config.toml
num_hidden_layers = 20
vocab_size = 17440
norm = "layernorm"
init = "normal"
optimizer = "muon_variant"
MLP neurons of a small language model. Each row is named by its layer, matrix (up: input weights; down: output weights) and neuron, and shows model dimensions 112-367. Each number is 128 + 32 x the weight over its row's rms, rounded and kept within 0 to 255. Numbers have three digits each.
After each neuron's rows, "fires on" lists the tokens most often at its 100 highest values on Wikipedia text that the model never trained on. A number after a token or word is its count.

L3.up661:123137111103105155096148124152093157131161110089116110124116090137150183115116174162109111139107201111133136125118140140136121106130139110136117183139125144124095129164174145137164107101142112127129115115095117143157086139130079079107130099105124097136220149136129116115123145108111132090137146131123126060155030132086153094211147111156141127136179172180120115178171081027102092112127123162107077127147185136113171105172102100081097104126153125165164139080103128152122153179146067162133123096152137084132148145104118154089117178125156132095146108138082094145154140092118091134154130150118112124116122118161162030109127133090135150204166133118118139049125147139183114130151082143152166136115205101138093172074116128129075104077159138161161047108170137182128135123115136
L3.down661:097157118129126141125183107185106152165165109086154134085158140186161178148090190158124122119106103082111166129094124155136186105128162103124148175131163139082129115145193114139104118096162130141149114111082104154105082144107097122147115129135098084160174157121117122105131102106148131091130103082112083054117079131150196096155139141142140097162146140145148121187129114098092140085097140095132101147137184123136157148182111155121109084070164171135164098081117123099113169178137156179094106171114124106160135135162131140104102105126107203123124121134056102172117165111140077115141128181137109130124175108159144059130151109105137103146127147141111183098143169184129132168170074123168145168160142113221101125124111121110096137092144159122170031105167083203102099150109165
fires on: "-" 27, " of" 25, " nature" 6, " Past" 5, " professional" 4

L15.up311:131107149135104086087161129153124166065103173115143154125129166094151174087167157182086118130114189124145153148153191136187129091174133110157095118079103146175131172126178096156116072118136089129101168102159123086182092145110114103128125098162124190117128163154123117145153181091091167149170095085119198152134161085163102082151088123164141149121167089112196138087110098109114083179129189104137076121152130102094184163057120106114120138146131078137111161170052111145153103143133131115156056089192131076151116170084092176105084100177139145163082136135126139132124112128109143150095129117190161092139133094151138164121161153072138154099162093153100160088145160140133114063081134124109076088151121120107203090129151106136082100235121119112158180090127156167207138184106140
L15.down311:124135125128173155104141108160139128089153101122177131145114161119137148139148154129155128142129166091153093114154176146044115122185055101082112133166107075141131207085148114165104172126142118185119143136155143145127112090130147078192112143107095126144141153165183164167108092086116131146154130097157126187124131133136124104146098119114154111136203188126167094166123109083123139168137119064170153153097167165110143083199168132120069152152121133096071143118110171150135178136096119081113151150121144058124158159107138093103075129209110195114105127119127085108124141125175164156115170105138113091146142114077140199115125118113136108122176129151155105090101084119090078120106102173006119137159136190106151097138091141137120172073134128186200119103126136144191136116151116
fires on: " " 48, "1" 16, "5" 9, " (" 6, "9" 5

L3.up1372:100121131093172165130108117109086091180100045123165125100082136133094144145079104147132130064138145094134157117117070136129119118116147174103129146112166093224162142131163159134155180143166164143120121145099115125152112091125156114113143083149114139150166091157154206146141133105139137134072151111196096115080132082164170123141112190095125136123176142094139146142127097131141117135135090142150160130163155110167176075129079115209060159160156160148138164062123181126137140143134108079153093148079141079148090097106111150073139122117132129113031113150058138102139102141129164112053136164112141071170104165070142130156168096128116168101096130098091185112140141134111163116124123097131089115208126139129118102106083208111136095134104123147062070103141091149109075099112159
L3.down1372:096077107089139151110121164094130076236149080149162156117122159092079153142050147144091120061112139115138131106112087125153067131142102135095101088128168080160152091140160172185080164173217167142127150110144091115173088113125116152088131118126106118127159108170177156149126112073136126160090112120159080123114110121148162136161083141097103156107185131123142151160117086149137110149103123161166159203202103115129131092149117132236061149128198148137097100082125169149118136142143071132139098166116123130141078117093131074133105128075108144066079123123039128100135096129180140107087132139157119097175108143079137147165135058154108180103101095077083164111153119097126151169161101081104099073140140144117169126089111190160157123141105067113094075142164085113117048055119149
fires on: "4" 20, "2" 20, "0" 17, "5" 11, "6" 7, "8" 6

L3.up354:100158131153203079180160155171142121104120162131139130144139171148134116109205091117179119104090112165132113127097168125146135104096045067098114094143161126160128099171107153165107133159151104183113121096134139122126089086115121164107086139057131061116085095167115152156109175101070112118114157099072102158066126164144129087149132198051170172190154103121172118111119147151103154141159156096103139159105234123112084099128125059128213128190161118068140165110151131125116125138147139149128160173147124184191113166094168155152135093157150105150092064132152107123167153145083146147170151141143125059142103163113126129135151102180088075155152161098105173101122065160091075185119110162145143138141159083115132116133099156096146048166215108080108163102180138116130071119128162
L3.down354:097154118110190112165140127194107079161136085156141106100129097183124158159124101074129169099064144161161096080127113146093138128133185152092094152166088158167108101101176121109094096118113118166098167114128087118191118085150182121118134082088126190168123180127109188128153111065088113147065166132126099116142150087113107061173106131109115131129061154154161140124087065168079152082158090136176085151177184116141096127143134119143172114149158112088128121131128180172163076122047204141136198168154089198109139134132162147135105125165121104122139111155094119108145151109098132177167145146095109135142083170176190155078143099128122164104159077134117192144084127122132173100129125155139179048114121113094125093131107103131163112133150149102097172064099126162135055103110173
fires on: "0" 38, " Mad" 14, "5" 10, " Museum" 6, "1" 4, "2" 4

L15.up1288:141096139153125139060161152128079149084120107136118099139176148164099158136083187112148104102126157181147164122079129163111159153139087077098144088132158088102112149162073144057160117084098173118160149152153091114139111133150084184143141095105111159127226136138049157139119134128152125146026168130123123130096180182169139075083161175156093163135179080102168133074148146162155112129151112115157131109181088105191140154105098217103147121136154100171113177183128120131145113146121156127152191134156120111139132120091147098169143072138150124124118093057066122147107126146094107112150159079093137109119150101158156145172176097150137167118141099139127098075186117076157127182114130110133138130155088114085121085167112146179135091127144129169096163179136113127101114153139123
L15.down1288:167128165124090096152044185135098101087102131101168155149130084152142149173149126111116123135175106168104179091138174126084073152074131160161144069162146136180137086159155156145144137165168148081148093135172185127086131135175180148173113143150172042167151118162141139163112116153176083141157135137200180072161139100145132074105075125147116183149118170100096155136136132129157183160140148082116165133095107159088090087138135141165172206181177069131163119085107119083092108155161179143128129106160108126138155112149113172130162105107166128155177170171116122149163133115149146143151129104174083120098101167119155161072143160214102123088168141171131126143150123108124132098093086145108132191163183167132157158119101202142096191105127124115075190093093097079068121111107148
fires on: " (" 28, " " 27, "." 4

L4.up197:135091190151109115125103104193144097184150148083101134095128129086134117171161080137108152175080133128135124115086110149160146158112135133144123170094143191190178084111136126125132108116121169175148162147201175108160116152154111152121105180159074157025118113131105105112179158084112151121060188079134120095110187141086132138074142079137221138097185139173129164154167082106145158135136172156088113080123134081132140109113086124117151129084172131154102126115090195089137123075076115139130151150093150088146132125136120138110103103145186162144155131103197177096140166163173145109118136154146133130172134141109156132171172157116096083148114118156125160150181177106151165087139121126146157110101125172137145068057140071098155176138071115162143084112141104118146146141149101
L4.down197:114071066110163142199130145073064129107125170134132143149152116139142158085131176149112098181150147075195161163122128133102119115118088106114105080127162126113124147184159127154071082130150159110099095167102122172119115140151152119173160092160223189133103097129127100129132130114163145143146138124104175137178083152085152154130113132171169094189125095137142117124108100114090128132074112097139113181087133076096181122127160085106070131181092156165136111137138084127131106117127124201133065128146097143143214153085128109089197208136080096150128115094112141112124068085170120177087105118095133114090146140125168136075155156169139112107102165144100078108144157150155138151091109141153097046153141109121120111167127136148063098135118090094120103138105138090127137165162109
fires on: "." 38, " family" 10, "2" 7, " Gardner" 5, " Bradley" 4

L4.up209:075124131118135171118141061112138143108133140055152122138121142167111158108086108143140122145160145141140130167108173118148165149105116183147130028105097098109113074158132132188163165082150118134154190177098110132080111117123128150078150109138185166115074164123147136146168138094124107161095162150157109086070100114107144080088163109129158155163141091106099194163118102120075161106133127136151139215194122146087129107155088172126056050131109129112168134063058158134104155096131113122121080131143095164115111149135213109137121171188114106113081202142143163159072124127185091122232140146145091128168137083128123145127140122139077157119137148147116122060131171170175152068074105127136072119127157129134149150158116154138103140101115120083158146097111115111129122160162143
L4.down209:137104135159079088121103144165077088113121146165112115153152112098102149084109094124130058099155052132145139082092136080161098074125148101096154182116130189140156143091106162101186095106170163109126118162100095115149112166135123092141102112189126193144130080129069090140126195131088084070204164135149072175133113149120112143095130069177168129081116107095120108156210158156116075141185177147161131113154122071116126159097079102097115193092149126163127067128155129103185119113107091122167177132142163056091135091127119147159150126056115190129142156130119167093175130129151175115138183080159154096128143081168109159115172100149147126087091120129136156122106132160200162118189131101095174101071122127100149089141106087208186134128066117144144105139094090120123093104147160
fires on: "5" 17, "9" 12, "2" 12, "8" 11, "3" 8, " basketball" 4

L3.up1652:109145128152130156123217107104199144064146143143154125096168114137097164123179153156143113097133135159158093092121078116107118126125111140108136134118136125092080112083106111112178139127131078123143089157177090147157144171122120079098121159105091115137172118116095089103060146131059149133185131120104091143180137114155127103111135132163146157116133091150115119092121206180095143085097135110125188127108135127081108077142120140144154128167178144131153156123133128143085065165122118089129183118141092182186095098136125162180115118095176090172118065101085151125131113074202085135090156184117139087148111137113171161123084175133111154117094140093126176136115104134104099106197091121122196110094101171151158140182138183119070156103167088195133185134169129125146135120152081
L3.down1652:102126146121091169171192142092191105123120193158179096152175111126127187117112140132114074107110114091083132108143055129065142094126088102164079186166112134116153115144091159164118096135091141134123156109136166127122103167122104145118079097116168188091113127115153157135127121159115177117160101123117124137128081098109110131146096147205089132113108081112106131126164132186125159116132102174158104106173162130046108073101151112127153090137123156147171148164150129139126112073141084202208111124098122097159089172161032124100204101128151086176132102100096202113121094126103129124119096100072130032118158130168146111139155133104173113133122137128134111058104059121133097099162108064121148108120103103118173151155081129128115139113142137158195117138137142105145111139089120
fires on: "9" 17, "==" 13, " above" 7, " painting" 5, "Early" 5, " °" 4

L4.up1155:152203168153169165106119151138188122147167120127062198132158137143102127134141163159144104164083048086122146105069158123128122105103086113122193060102115137153184120167068077098097128105133127118154148116187149106140177104136141165112161133178115130086099066079134069121107074106085145086152082126108152102104154120130108145172122178121093141192154119072180068144082148109137105111110197140130109144109161114128137111166042132147172085115170094077128107111130129170168149101139164126158151101117083153139171106128143176153172148095178155132116091162132056106180162102061115147184126082114124149110103137160170080111143145126172098133145111173109174081130125141128144113110129133160198129116119112106203160096145132126149104114134173073136114125125141122193133097096122
L4.down1155:152109188149145114109127068137162191134191160109113159087175150141069079182141120148126135164141107148089144190126150152144120099133190098082103111128174108149158114099115135129177124165107119130160107149151123102140156171084107107083121117128144146097090153141104081123098103132108156138132106114138203104094191129088091167141115097167158139129114173149142131102136185053077107082139228158080162150124083146150101068059114143130194158113137120073127119073068085114115042172129130150194144086084164099178107105058129136143155119128114150126096120139154086136143104107076130164164137122100164126131165106146173145156096139096175088122139110125175076143120145126156121056182136203088161133153162170171130165108157123093166117101118143122108136061089165144137087137096151
fires on: "2" 29, " hold" 11, " =" 8, "1" 6, "See" 5, "9" 5

L3.up1226:116109103147143119101125141112120167148189105172159127182143136105100145107186189147149148183132136060096083143125153130127132119155143097147119119125161130098088112114121199128106149118136105134150115101154143110128159143133176216139173109146119165072167107078107090154139096149133148084100097197094131182124160107119122183058135190139134100138155193133126141173063097146177174137139171111100111080122121095103173130131091112106158159141106124096152080107187161098127142160172107119129109075161122100142184068124140123178105148101093104097169074110163108098148103186074080210191096103131133188169187077080081086097127163203135120137130118111027143107131159097147104155099088116152081146135116160109078180196152197152157181060100102104156157110132120123137142139162107
L3.down1226:171116090151094123185161112132115163156147092138123087067145071136117119175154144130126124203127140078096104182116112126170109177147150120155117152169165126124147149090101128154155109124084159135196087122093150098100106114111123096075154158108126142090194088093123108147114151086145127135103052195078125117081165125137155162134144125120167121110166188134110097079109122166141166113135164120135151157098115130121151139120110132128136085105122154122131141171151142104120177108093135129180105134114160128144093121081107134162197107091187172059080062095147110089154122190132086104126104107085166138158135157109198136138123138133150131140139138171131132103127144162102133103112134134047148114101074126181104147101128167095122133147143015141079186117140075169117131049190118
fires on: "1" 25, "6" 13, " family" 9, "2" 8, " of" 7, " spent" 6

L3.up1045:123127188164093133077134186125189105125098122172191135100063098170125135111122147094121163105129107060104112087125125119118160117111151095177154062083111086095085100107122076139103144135104086119145150151140126072105132092089081146106158172128101112120151160109101154202114151118098176111120132142190087175160121156092083030093113125175156110154139158080141166119125076158109030118103137124140136089199140148178198129093170130110079112165143132169097113151104138130100131151128108158118100180146094134168171156160118126134144162089155150170087145167106094115079154120110199127122159128107125111119099134115101140117086150171123156115209105176144158099106180129100124093127120179122197141110141102112164100166119121098138110130113089083129196104159119151161110120156106
L3.down1045:124099133177157158065082129133137131066176115094119117162114112141145111158136160144159148158091172130129187119155093117136196125095130118129184127105134125121083127142136077109177133101109137128127155139142146146145133072164139121155170105218125143148171133078140092147109115157125134055151137080152223115175132129117082095091118067165130097140088103145164159112201034152169085137165141139136127108125181190150141122117133093085183100185161160147146135132155120154105067179172121099071115131112127146107121140146169115141129131097157172167100096148137071134104099079138177167136171092177129119161123088113082113114079129147113110151116149161099083085117184093127106147146152157160186143120132152112174119162097136091123140130182162122164053099134177108130180155120182
fires on: "9" 58, "3" 21, "8" 10, "5" 5

L15.up159:086095161140172142060135096134102157093177172170140120113180157161092163106126088147160160085117081158129135094083211157122096130148095149188116134091141150130139133127105143107087204171105162170115104157152113124125050157101102126106170113167150139117095097100129123129133144103128107101152153061148146079112144131209152069151154101160143145158115111160136128088155179126156149099076115129083129134149128115145190078157148121119126177142164070139118175109149132085053067143167139151173138114145136143115129170185114169077113098177139144167144082156117136106133163166123158142151091101118117088147096122147174114151093133149101106116125115185167127154140167133107116158163147183086153132122112133050101094176164191137164118094148076097189137188172176143154099116141129
L15.down159:101109127179205150146152114094102157157102139122148187094135113168135176113129102138136168112120110088187117147114130112147146129105070185163142158171146127100134115156125130094148159153166165092169147110155102161136137162101148151105127162134163130116212168131147152156167134166177132186121154125158126089152145235077088121156151071201094168137159140153080131109100144095189144115174150159123126101148129118103133081114161149149144171114154036145148156136113120121150131100138090195090117138150217152063183121145152088078129154118142118108113104129095178098123100104104132132144094089163130101096131094156140104132174114154119094114129137140083103182085106168155127151119120157098121163145168101119126128194144109163150189147163137101097129220211136128117132152139148
fires on: " " 58, " (" 14, "1" 7, "." 7, "5" 4

L15.up129:114142117079141148094147116111116161167163107158154131141170054099121158073060091163116186115098164140135126141078114148160055103140054144107094114123097153143125193124141149121082091154098110124122097179123105111163149134149095152158183096188128101112179167117119127116176182149099125180198156061120144131121152111099186127193126127112157150150087123177165128166140148125143123168166130132177165116128114099101093131112106125081170142139192118085052193074181119156141065142134135111190102062112104148117106168094094116145137117116103092174118173122160092169093148133129161104124177143105070124169113079166144076116157108078123100129096118163159173121139141133105076144123147166111140152151109160133185176117096139137135139087125073162148142121137173201146185139093120
L15.down129:195143121118130175138127089149113161139118109150093110147186150160122099108130111133105143133105137089147156132127195133142141087156073158161140143154133138198136151129118127132124157170170149143086157095156157135084107122171157125170106140146163119113132115184103109108156097122150114066154106090141134142145145120149183102150094132119155112098117123132171078140169086135144173168116174173136156170144151145132132109138122138126141103124095118116146177150171144101084096178145112096177142097051149083121075115164148063101089151149157167211121135078159164106163128157166154110152170133131163144161117131192183122162133117147107134096139113139134164152131117095110145147143130198072175107156129180097200152088145095120132111117106148089193145160154151168178155150111123
fires on: " " 65, " (" 21, "j" 5

L15.up980:154078110161155131159160103094108095110149077136114164152207160099157102109141152131166117094115179135146143189071146142137146155106155117124105230126131126115185140103124165132128137148112161124143117076137100173076124150124177115079135144138216084125119082116152097124099111131105135114088163150048117144164130217182129114170147144125124170102137136151153111149078128098098144138118168101067133114127121160151063117109118084103192142073117124131163148146168143091176122130085144148141045091152147130160140133119081063110090136165115114098141094149166109138138147099104121138157135122141145120159173053151134096088112132162140155195052121171097061196138057162103124131136099211061153152121126086201123097160096140134139141100114157102174175104156086097110094158119123
L15.down980:150146166161122104136055181126128175091101127138137077141152113163187110176170135110121154073189146109144151118202137154112140153170190142147104065120139120105158167138128148119136165112160147126147093150077131137165113095131145130192141145076189147130135122111152122105150137142145183157151072113159084095137121136154138061217133125143173109168133181177105118093179151138188112133105111154232082182168114156111142107151166099107112176124127119141109107117123176111212142162107160078095157139147136154143145078108137166113111100110142150096134119149142167117193133176136136114092132134147135103119124143163133131147115156060111109149187152170129176093065135104100136107092183104181157169175070103129070133131165158156105168148096099121139099160119174112137135115189143
fires on: "," 28, ":" 15, " he" 15, " album" 7, " He" 5

L3.up976:080156152139151166068145148075070132160151106106146161154047075075131147157126081127123166085102176107114127165151073118108104109115177140152166149120141090134175188154162151137135094111094115166107091081095129175133125092157120102091145102145160134068107059109189234155149180114109119141095091118152065079108107089161083141167187137088118106118124112130150155135145149130151132138080182106146089092124141140134146154121121145148153177104091031116119139136167112085111144172129114164158123146063095138192163139141157127160168108140086140120086140149135105177126166129113122104124161149131145103171116170108119106195127138175109129139083113113111147143132161149105141143140177174132088056124115117183108149110192160148078102118158060093082139164089115151116117112109124
L3.down976:095085078096158158110089148161117092140146171113140152099129109115113184138112084084131209089106121128133138197144160126160080127122135131132153121163132103135149129160126147160134069158089119184152081114114079130088095110125121099130100097141153155089140112182158160147084121150134141137154138153180093114115108103129102097183166111107127135120174098096122156129131138136113125174124162089182150101068126093168154143141103075166161111099147110105099136125154090089088132155178108146158158069137165114187116138092224099128087112128124152133051115099091150106132147135144129138157137113135184164178141163183103158148191159118120104088114052085179181089108082095082112111156129125117105047127103123117098199138105242140140150148106147117085164166156080123128106107093089
fires on: "0" 50, "\"" 26, "5" 7, "3" 4

L15.up1736:151116130153110154132164126100128140124134102063102013087122090136072147178087138088101179117118160122165137099139121098121069115174155102149159179145102113140122134093125139139194090100110153155152150125105124124138042136157099192161128098107133095096187127210138144175132131149120138105121094146093105103143132159169111133081166166143144181144184162141139122127131103166140137024125139159167121023119103080089124125129150120144165136092173122151151222158134101126174176164147144108163147191094112143185092182152099170060128135142158084111101090148150176020084137108110120112107119114123147141171100164131141090152053143134110080201105143151102113111120121157152149202124117159114109059139088108130157137099067071175138141167112134105124105122150109119142101111085099
L15.down1736:135070129138138093076129127087149120124114173172075198113152103088140183080081168147171082145170139143115101117099150164116084129071111112158115134159095163172114107093188120158166133166117148135174163179186131084160140088035118121117140135128129105091135160087176125101128135133171122095095117130129101181130109113149090102127098090111116161167108108141087163045184101126106111157119178125134134083104141087112110150111158136148121103133142111164098112086115131126128134089211098170120122150161146131122126142160108070171158100064115139111142121194122114111145054131131133138125174090060196171127158064117099106152099120170150096151125123086125178092132156123165131135171125131112165113122108191101109195191142123141139152133135108163125168108119171103135125152139065
fires on: " |" 28, "." 17, " " 12, "|" 8, ":" 7

L3.up18:113099126189117107179145157165131166064112159077158137086108144146133183142167124124134142121063160092191104139136156099151123130081031126138091136077096125184137121118157112150131167107207137178080178117108127073121112150110062095108134098068077169149140116156101131109151144045164094123083110152170089142176082171120174113176164079123162140141155160168166124081158165190107126121139197073117093177131111115191110120153114092122110133149091159108157160106129110207127082105118107144181080137137153118164180161086168154156149141182175129204164132106102141173158109119127103100164103166146118162128097175117143137131112161108070150123179122122168109123137118113125156051141122115122153144103135124096113144163137092124115144125116149146137142101161107102202136176167113
L3.down18:098127105129098146211181152086096199123111151146103111100125137122140139123127127127158122162088176045109091138140175097103129150135087133054109171142174155113141121088187116139145118100138073149084134114157129160100093146158092096111112169079128140099140196137137093159102133132133140077090099142168069105147112128112153090082147088070120108132154152147204137086107141149119157097103144087126123100162092146147162134186111146102131119095090113068087201091075158192170123126126103137194091161133139122150133187089130055168125114090136121123079080077129109101200106105069109156124118182123139060091112107102159138190135147121080139055102141191152166115100139168152087130140087092116152119147144090156103113060130117109160110203124179141124109176168115147160151147166144
fires on: "1" 32, "8" 15, "5" 12, "7" 9, "6" 9, "3" 7

L4.up929:115126116163054173125137157073117146167098123149174122152122079177142166179172103171123148134151142099143138078112139130115144132200125128094133089114169111152089092109199074147155167117068187112164130137113101143173172151154108106087073081142136169123138094109096152189147092107108153132117146119106126129109203094093109100093153148109114160150142101071104110147142075115131108129113149175163090097166176088048170169191162174143132113122138135122104071092109104128094150099112095089102143124138185145106216057126106148143163148153194172131088105144093141147115134166085078104131184143096162078147140135087113132159149125170117121124192105130121125132129185131151162128100133094184058151073110112129196120038142101138167152144196147186165086122142072166098142160110067
L4.down929:144145103120088151157161114081178099100170129132117104140161122181134094125117117160143168146121078107109151136139128115136099104096113094123095099115182137078132167121162125143052148140188111147094095143123099181165178144088084086115154192128174094131171174115107154090153143112196179129173195095137086123155099115108137145153115166125107125118159189127195138090077056134147146062166135099170052201126115081125145188151167039097111088147076137165126128147100121112114139094193173114081129136179075085219143103135068134129131131146134163143063139127132108122106109124208120086142104156118150127110112151093145123098116156151154172123122132172109110108172112085110122130109174155122146082145136132151150147182200129113079127169072102105131217152089069108125110087102111
fires on: "." 41, " of" 20, "J" 13, "2" 4

L15.up613:118157080165118114145156127143125125069153127114151072138118149145087154176145149106154122169122163161128148088156125146171149107165142162114105127090097110114151112107097103074138096131101175177203176122188105157189127160173104120155195091152139105112138172067155137120156104193097097166151132164190153152113172147072130128122120166147167190143188141155098134160146168148099116149132094179122108111132130129114136175126136143136154092110130152188130168180086087119128195162176123194119137170157084173138214189150108165135155084207161147139117108131144101125147186146156147109123130057142100140120130152187071148171156110163150141120165132067139115154191164167171161127085121152173137113119130147177162112128141136141155167164195146139179139123177157218179149150104146
L15.down613:152118122081146125134080151165075136112129166108125150132147098070098152076130132139123101095101096161134131109149135122112141173132105082088132110155148153121073121116151198093150181113138089064101119128110176126075150078138117149163110172126099127085137073151113092111111163114100170172149151095084142098171132146157134112136129112085123122136102089126160148058119160116102220131118144069142075000157126117214121057144154133083119163100134111104153151075169111213159106109094161114096124204145134081104132114130141143110147114105156113149124129195154113090085087111081090121122161181072116148174136142113147102132116124113109162121184104133120095055112133175108119101190116113150119099154146104151100141194140146119127072112100125107147150175072113097135134117143153
fires on: "." 12, ":" 10, " on" 10, "-" 9, " by" 9, " from" 7

L15.up524:124141114144165147100220089152128138073120106108220109138119105181142133115176149113152147127105174126110157035152135111104136251115138099131140127113137173077131122155140122096120152154149131155104161131174156170140115114182092131074144114058130164109119145084135121153127171127099136176158142142117176138105140163162114074123180117100117084184114061117147129057166116141128152104130109161129134166176112111138131164137096120153008121146143098118144132127139163133181123143110139155138084125088139177126123191134171099099129120137091145115085102151141119149101141120125104172107193106149114098093140062175118121174172151105114103184095121110111165073184163121150126106158071159143094141154171126135133145193136186118144119098152156142109142160136143121081088083089114
L15.down524:165049157124122143174105120109128083176154077147200142097112110144115121129120173126117104133163139132134146141123127166144150110142120166147066157150117125146143100139084170068142145093097112126108106083144133167116159077152119172136105137086156134159114069137120118063165148105166150117122082111152087073117140166095102132159129142189117106145105155156115121158115124128139117151200096119174163106102136160140079176097149104108116180113071159151196127095178173098203150151111115145148174113142114160177111107221131098137081152101100099071124139150187115158207121176137125073118183121070117181111128093090120119159178091114132160140186156106162173116115098057113107179140090162076109150136166156128155106145224126108160112134114102171158079150122166121149138132113127
fires on: "3" 30, "0" 28, "2" 10, " Ch" 4, "1" 4

L4.up728:173147150164140180119196115061128107147163144128077148096157128141150175207092131182137141130098147159134128132193098135100086106130161167142126154086163136093095138159151168129151161058174129140113148160204059082163106089144146116075068123152116129113118125129117089206152167088093123185110135175154098092093117126137091099099108102185117181137093166170129187174103078129093074069125119135132116102145103161100139166147140127101150115130179112121110117127114167102111071132194149125134099073139109121046145158152185103118122149139209099175088114129124128157116122115126122155128210144094104142180125090112172154170171143120096118168152108096161194078129129084136151110145133064140104092096142135111172132153091154198097130062154097100071165131120129112168152097152145
L4.down728:083116117117124063140091112174148100113147166183096098170069100086109178144150149115095052168122142113124119140135166108094126107123089160118153143116112183164112034104124101111115141084177157077167133141114124152144123206119121134172104116158105122107137128108198146154068100115129180148122173107124131175026120111186113103143115106164123137120106128126065112104108152121129145122152150079223134203142143154134175134155130093141160102138109147117209148140117080122144126175095104146094131163117157145123145138085103149129088064112116149142189172169113191128120094075143194117134113135098125127117116127132128152155121129158121104130077136091154196080118121140173143071127098154131141090133206141132107143065168149138127113192119121149146112137180113165136091127085131
fires on: "1" 20, "2" 14, "7" 11, "5" 10, "0" 9, "3" 8

L15.up1722:129131101074150096118181126124120148156084066117120151082078136180149129150112113145133158083131138137143106119142143183129165074137083139159130148103134109072132156033146127112057122152085134102058132137100105092112145160128143131191132130109124157149127114089076122104126152150179200128182090099124174127108172149162138125159179123151085111117121147152107112098161155083139196052108191124094140118147110122148134090148112182133144184086077129140079155121117197159106104144121122146141131176152133135100145136106133164078155080083153168118115095167130154163171144115163159116124120134100208162134087087096158090150112087172101070099078151116169094168108174191092153127131133194161163116122070161106158122147104148060108143078111091137098143131156105080157208154096124
L15.down1722:136166122213105142083145132126142162130087112098153164154140153094163095191135111113144125124191124115133135182116155122166115124134176102119156121151140076073129108187101130171168144134146101153105124130141129136118181135062147098137103145096155061155159070052169096151129106165136145146128157137143141182075049186152179094141187135123152137151145137140114138095157167105156127075158190134158180107148137114103161105175129136183112080178138106065114113162168089108149114135125068101076126078138122157185073152118181174166140116117090148154146123111136129150132186164078174100114107166161128144088096143121136111110167135118154127129155105177066120086129101127149127132091203147146127106139077128057086111092170198122177143150117139124148163097080149118101165125121159
fires on: " " 48, "–" 16, "1" 5

L3.up1244:139091102145217156107147163090177122116140107103120092150062152138145111126151185143083165094077136136093157200161163155164168105105104160108098132131143163169132070135136110150108088127105145170118189135179104113129153117180128115117164175103094135149113167107156113165085108092173085160083129080126116129155096152104154107118135133158088135096146114180192108106100101095188103155105145062130102111108153148130100081129086141168085052135123176134167164142091128180135124187097159119157181132101131108131137178113158146087115149138116141081113100147133084155171203124080097072129101080148112095163083158141169120134137085142186101127146158182076161147116163188121136132050160156122118127159083170099146111097088184092089124099073122104153131094136168122097124115128122
L3.down1244:111132144134160133145118139138168125101103069124152138152166134180135193112174094150160126164091167191109117134104102109140123166102138099065131110176214092111191100116080119169122131101159119121154118143206136127154122079167127118101131139056146114132134117103124119097081109205157037069164106134177208140111161168106108141101129120137163134141065169099138134181153134091119153172134040139186152077115112164102151168043145136111084096155150077147158121117165161134163124170119113101104082109140134144058109140141113144177144164130080115117136184172112112137145084127064132155094130093132171137077129117103152138141118167055138192108150172125150126122127150181092118120169113173169154093165171089181138166077094124117197204053133176117118129140131230112091123073113087
fires on: "2" 29, "7" 11, "3" 8, " vocals" 8, "1" 6, " Episode" 5

L15.up1705:126125094106086129188153131185133108102089096119085126111168099146139152153118121106128087030175144178161145135104156143090073109189202137167062129135113198153118168103112168128113105104202141133127123138035098162151112128099156151061123124130132145142111090092092172125131081115122131137149135097108153131063180109112117093135131181184121134105127161119145045179115106108151103105108157094082157110126141097136116093117110125098150172073098241098151194131121149153143098131161094146099125080135117055178134123122156156125096073145114088145129112175124111177166128112106155126144147081057090170135107122122044209186183113143146124095097145132097127120108131100105096174144144160117146107121168153124163135138071068132150159131099173127128085116165131080163120162141156
L15.down1705:158149148163097107084100071132076121091152161143119123138162177109137063120167169113141121197099115021162178128119100152063152097082167127152126174154130110143163111095134144147143121113113164104106183140145098141136201156094163157133097130123120063135139178105186135072143116125146165156191119119080119088152110077158106126147126116093062109145144138120099203089192067156114166173114144170205138072104110119126068145140103139164155131120151105187156092100127199113127200138156080107177145146113111135101072137154075153097140109159100175139136162127087131121098107151118165123163152120131122105141107119140206132106100129114115159112164084136137140129205163123196146127139127147166098145098093067163184131123166150151193155170072076112130131148079148136077163141107078
fires on: "-" 26, " he" 13, " He" 11, "|" 9, "'" 5, " They" 4

L4.up858:135191109084118112155070146119184159159136174134105107168160167148163173124127137109154082095199132124171185120080139128091107124131045094143139116118096087087151042127109127147113150146153100124155158141165123099110092148176133115142119163135145132130139092111130141064149128086046139131160131098131115115109020115169129125167122149079104154147095128105180106165169149094145074119112171083121060134107198092108121132103060125055095113089145205156167093134151144147098114065175070175154152134164097148153104102139120214131123128098133132123120177115086071051090177135113137119104148116137144123110148155097147086137132174117090134128221086113128098151116133128123110113135059141111072127148141140149141093126049125072058114168090214076134128184121118120123143178167144
L4.down858:138126125148075164127139139138146172176144154084130123112095110131143121157117171161121089112114136054114168114111149130128107137130142124113141157097112115082133111133154164162126150144083136093178120130107090150124070185077125114132136098169078185135102185100142104072092094133092182092117160101159101150159114154062109141172084120163132190118137140110115155101156199096155102181135134134135083158153183124161083130191168124098159112148120142155122094118178142128062146106104100205159117127172184094089117079164109165113148173120097129163140194159176012142121145153074121149170122111147140125152110129119120111093218168132105102056141124124102135090113144110163154091144119151096125141172047147098221122122142176138095099152099155069136065123104160106140125156133151
fires on: "9" 34, "8" 27, " sub" 8, " Sub" 8, "2" 7